Part of a small language model's weights.
Size: 11 layers, width 256, MLP 704 SwiGLU, vocabulary 8192, 11.2M parameters.
Architecture: LayerNorm before each block, learned positions, biases, tied embeddings, normalized queries and keys.
Training: a variant of Muon for these matrices, 246M tokens, 7499 steps.
MLP neurons of a small language model. Each row is named by its layer, matrix (gate and up: input weights) and neuron, and shows model dimensions 16-111. Each number is 128 + 32 x the weight over its row's rms, rounded and kept within 0 to 255. Numbers have three digits each. A neuron's up and down rows have the sign that makes its largest values positive.
A block is one neuron, or neurons of one layer that tend to fire together. Before each block is what it responds to, as a language model described it from the Wikipedia text at the highest values.

Description: Mid-word fragments, table separators
L6.gate155:153165151156072084103130142106116095145142117080198134137102125162134083128150116127111146078129149119152104099109125114124161126096111136145131116102114127101114103092112103136137123135167111127162147115145126153091143169175089187151131101099095119151133158139071127101074096087120141082
L6.up155:090117098096115082136100160135131134138123154154151135148099138125154140132121159131148155150124178127115066134061148158138142130122093145079073091089141072120121120157154110126140122118174105123156164153129168137208098148116104142078147093136084081147172143232116169140049195142162170155
L6.gate213:101155133167088147132152109167140174108069146180137108103169154110139133115208134121154115186098169105140018104107118147109104118088033089150134141131129113092217169141097115147137131123129182134151067107132133106093105158159181141095073122141162122149152144103092187105144125151086147080
L6.up213:143132098157138129122140066100149129078099118097125186163117103070166127071132143111144099138133141134163125068124106104117082179116110148140110103160070136098154106105107138142171153134145151163140129085129096146088117163089127101109103085184145100126133119143130144086132191143136100124
L6.gate437:088130113131171140160106095131147136139084080085184173101121142148142152079182117150097119088152104125043111098174041071133121167105140155098201178204104060178078151120065105161145109118075121139144176154108196151174108106109092139132116106128179102140113171116138184089180142091099158099
L6.up437:038217091113100150120148157169172192132111097106147119109109145115151154161168100105180087141146080075059111128123095061112171091116146070103156113131126071165118138087126105185090130181132109126130139113104177153129075135122104124141198082121169110138080092155173129105114109155138126136
L6.gate449:125118079143112179085107101159135173172128097134132183119101152076168120123155080052089134097109073130132065110090097130134110189101088103160128133175109127126165115151071151125137176153138066134132165125111142094117158152133122165181127156032170163163101112071115155122138152114132134083
L6.up449:153125108136109130163074120128116182111114149147132137107151148144186160133154173052171084089126092147092141080138128158107086171075158116132102158138126106117073089116097173115123108184144150132135122154206156183117067134139123147123124191136144128114167174103101165159083113146109097101

Description: Table separator dashes
L3.gate61:072102133090112123097076068170134208205101144066148090183091137077118126136107085171123119129179119116137133134114058085074164080102057126159192143140149130072146190100146139211112112112147133134118084119101114061139100178137145084144099058158173143111100159102146071130106205124115153091
L3.up61:131119079145132091109141149122135133132181108103131108145130117146148118117145168080135131117182084144127103127124185083182103111115080107149082061163127142140185127255118128130185111151067106122161075103167181139078064146140132113096069139106121177114094141115120094087131149155098202088
L3.gate480:040132099104133110147166141165176100112157085097188162144130203112069129092138085128108081113137080132123082107128129088096088141136065160183121122162108161158172101127132149133095104125140119167089081181122206147144151108157127128137180148140164113117119098068103117102152163143110119130
L3.up480:138082121142154154136113169134142143167137106120122117115110135075144123155102116169098055087154116116153103156153105120185146133173102138158131120166106133116108112069156185145098145145155172149142081194119162069120106132166072116135121087154144165121141086111197072133171143152087134129
L3.gate538:125118110095163099085123184182166116131191151110130123126106142122097145161158142123178107155144071173145090077151157112126104127115101139090098118153153110111134158172127078165150153147183174072160148149155141131145141138102100091085112151113156145138079129109066114123144127145129119120
L3.up538:107124127074081187125194066126094111149069078185149173148131154123172142100099126090118100149134110183095112125132127139109127131114129107135113172114087129122175125103110145136110089145035126112107173107151162141185122107155165180094096151124142077093146127097194085117101204194092116117
L3.gate604:071098152124114072122080089115153128104073152186154100171141126130134082099074113129146172126148119156086118094148028108122108146156129120158135152143091123097112152095162135208155126090117120139132132193130173156148090093141112165106130085170110171106100154113154122157106096172114140038
L3.up604:116110112146139135070165105145120125140097103119131117153093147155137138176119147158154106152149130129128167111112137118121129086153049148198135090122121198142187148165140112140156110068121127141184161093191130162164132114134172108122132102165136148154120059185132126037101108166178149153

Description: Before a coming name
L8.gate114:139122171088109191093141153125161126118128117129147130074089148160142106119033168154130117125160145097099155100111119099112094091147095118200111111152172102185154163137170174118123134130168146152108133118134138153152164186092095087144114075092078172156103079161173158183109113070130144099
L8.up114:140112170098111184131118123136124089105135110097126192162082113144122092095175158117135091121099172051088145109114171090175155096112165190151138097132095128154153131130162131130091113153109114120097138148093155170114191132141120056183125099079125143135060091128110136172183142122145117081

Description: Family nouns after possessives
L3.gate186:103127093089218109127105153069134140106127077057122025122116121103082180097125104082105143136116105123094212173098103065148178123142127157102119134103128143166111129152131192142110096172093156169120211118132102147083065141179133209148114147169165144107107121128124155124146106105146145134
L3.up186:077183108141133159099077079201093171141137112152168121149153111147145117108087109102156119074154087107139146158109085084133122113103095096177091073155112145156158141110169142105119119146126139093080180081098117117176140176155146081162151167131143148117102123096101107129170122106130066095
L3.gate408:097097133074139153106093110167129165122180114180122140152113123103162210146144116161154136119138092104091132166154185093117138111115101086131126106101148124097224105124152133108153101083113119157140162106149119154176154148100111117085165120149150103090195146151140118168094160137118050110
L3.up408:118017146104135189100155168161141136114166112166086145095199173105078161119071057199126190129147159136103173094133137062137115137202076126106128144082149154145134071122111128167091129060105094177191142092167098124102142105125126156102143147141157144178175127143125142137128131062100081091
L3.gate603:097049113159127151113083158108170090082072098155147074103140139094139145096121180121128118139125130130136173117118133135103128116141098066108129175084153079141085127122127152167118142160080110187117165129127107173119149125111138137098120170171109163117145171088116123130163102134125103228
L3.up603:135104096132156116141149072128156066136190105175137098138144124126116153165104162179211156221151087142136158123105165157132061131164082119166155100113101141082136147101153178161097172144076149140146157169132121100126074110170130070149141110120170114086142117121206121130155162167144139186
L3.gate688:170083181106142130045133086116156097171087191141151099127131134108081126193136161159164122097187167169099093114148112131110067111109115144124160150146124144102149154095117140098130098170141157143104220155128156111071101149099101153169103140179182104094132107127078192124163122134130118142
L3.up688:095104153074137105146186146142118072113106149122187091150069123125091157194141089146191147121173136143105072101104140177152131115097137102128098139170135100117125156139157102189172107194152115120160162170116178099126160122106090111196100152113124146115107133095099123114161146154169119144

Description: Education biography predictions
L8.gate25:064065084147162150116123167140137127130115213144126159155100185096086129142159109127092137143126129154138156124072092162110149111106149136105106118115134090081062132123148145170163118254136127143120170125117175127152146158110146098119085115108142157129152114106069150108154131155154063146
L8.up25:090025077152209135154134144124114146145104163044134178120152121086113123143121074091101153208094148179112133172107117142132142108108118088121138182206119103059077132114174119122107155169156151117156137090147051086173144135124154153102113179121165129121151160128147164192091084116102140122

Description: Middle of set phrases
L6.gate237:077098136162115170068093158196156148122097145139116115150168086119080141115118135100131106141131111138149162134073078075152144128164099152150176127182141082130120166118131097107144124134182095136154100094087117089085105134158177125072160131117126098116174146176142134143079139152124110161
L6.up237:089127135089145125094084151182140155150131154059100158181197145156114142173140128136051107137125163179123149172091100147094140124161109134102207117190103135150135154158171145118160103092169114129160159103171179135103097174190146114080119174126134155129179062142130124164110131073114060108
L6.gate451:098084149136152187133157122118206110136093143162100185101153132124117158118067083070123153141134162128117091150172131143161153122138103137158111188129165157133144098115092157050158105160151129121130141073140097163110159118074158133136134112099102122212110110115107140155136144113126048171
L6.up451:174179111100130147112134184112129141142127132136216187099102189130150146059087107171105151169151152177116159139057106113063127155112125127108107125105079161111133154147087131134134116147126123116129129125142108149158173150103122115137139105156137166115162189116183151077103200137117142097
L6.gate476:100142108146125078129104155133104067136074174125176139054153091148113122124097102091140200093146121159101115135119073116123060107081170130130056124125105109107163142119154087126127104151125142146118170090139137202122165125094137101131124123107135151046133153157116170098106085130113131141
L6.up476:130057122067150118164124184120139089120113138112209159087091124137113174197121150188142128162134122124112173169079194155145097097173167133191170165148141127130101109133111152126130058140107188129134129103169124150127081128082144126180169099055115096100138129084078141143084173137146164161
L6.gate597:164114126098109160094122116188141087143218160081164157163080098177112121118189150123126101130145115139127123094128165082101194106061127126121156120115175150101074099105105123095115112142117148144169148121131118144170170156103140106118125165134111133096119114132119145198116044123144099140
L6.up597:136140092100106086159118165110098110123155124190136175099088148171177128105210134141101105160146149094198144177143150117102115140142081106115133164159151136114195115092115105079094148089131093143165143102195094105153095192048109080050161118109115102146166133146191214187097116104094164125

Description: Mid-word fragments, table dashes
L8.gate225:130143132150110158163052148098128143134164149138186166134122130123088122119081126087111095108094157139130099116137116120084193169146102087092119127092135128093158120176154131162156184180128156148126140184073167096137100102180192135142075092086142201191093134090092096099081123099164138130
L8.up225:113099189145104151092177154125129111099078124136175125197153137130157093128111098129201117070133133145123107132093118153124154076170142133071128145134075106098233152158102129189108089161062093091135177115061163125105058119137178166106144165205149110102140138144148079159107129140122099127

Description: Biography life-stage words
L3.gate93:109104144083123072151141142075129069156158123091155122092141145127123140147157145164089138140124178102200124098169076147054150162114117114138142132187100092089101157142133157183146112117148149114108187156139141132145146125102139128129154157130133171120145120126185191102123156077179154199
L3.up93:146116122097083125110089075128108149083153117099154080106115128151121134160160141151125150146166127123109128137066121131121148127086155140132075113141100092091079129154133133137199123115153176172133088087188217139129127204125144081094130116050106161087101104153153168113130069120133146136
L3.gate361:199128093103164091166124162075152096097133151080150106139137107123104108160170133160107128144174111116134180146159149148126119133114156092088163138060133170161152076080150177125084115024113141086167208095163143092166076096155081101149137129118173146120117101143129149093135122139136043090
L3.up361:139122105102169112147129121063036198156186142133176081129146152110092087155149125143152099107182090106092083108107150100091137084064094092172170156175103063131148124147107105135150073161098102101119148143132164093115088196116091143115067139138114047132123118160133187116149116161135129116
L3.gate600:184132130157124200134084155108166116109118167132148117138137138137154146191128140112125122124054093147079173165119051096041191157128127102106148120156127151077158100115104106149145135163142145184137149157130114120132130120105107183111097068082134120071145190161133147122173104091114131129
L3.up600:175148136107133073113166102123183101122178090139172089167114129142136158145163137149105117165140137123133105154158130134082149139083148114113170140151213170117151154142127174115101019112179178109111141137171086156152102083172152147140112056134113127133092204167169100108139148113134144171
L3.gate601:180130110051206091115132071155138148038166090122141128056139156132094098129138149116164154151174128110086146129124100100101171130119129084184167150134058121153104093118134162107134130132112123126118163138152159123108135121156122142110105125154163097115148135162111094132168148104195091130
L3.up601:190191112122129172159150103142178157178147090118115138120096128104154106081174194105127152142138142143114119135106114146134162163122149158126133187103081160134071103139105100107154104129103118122101171112166167127112094070161077111100143121129148083099138125120074199084119117128081070115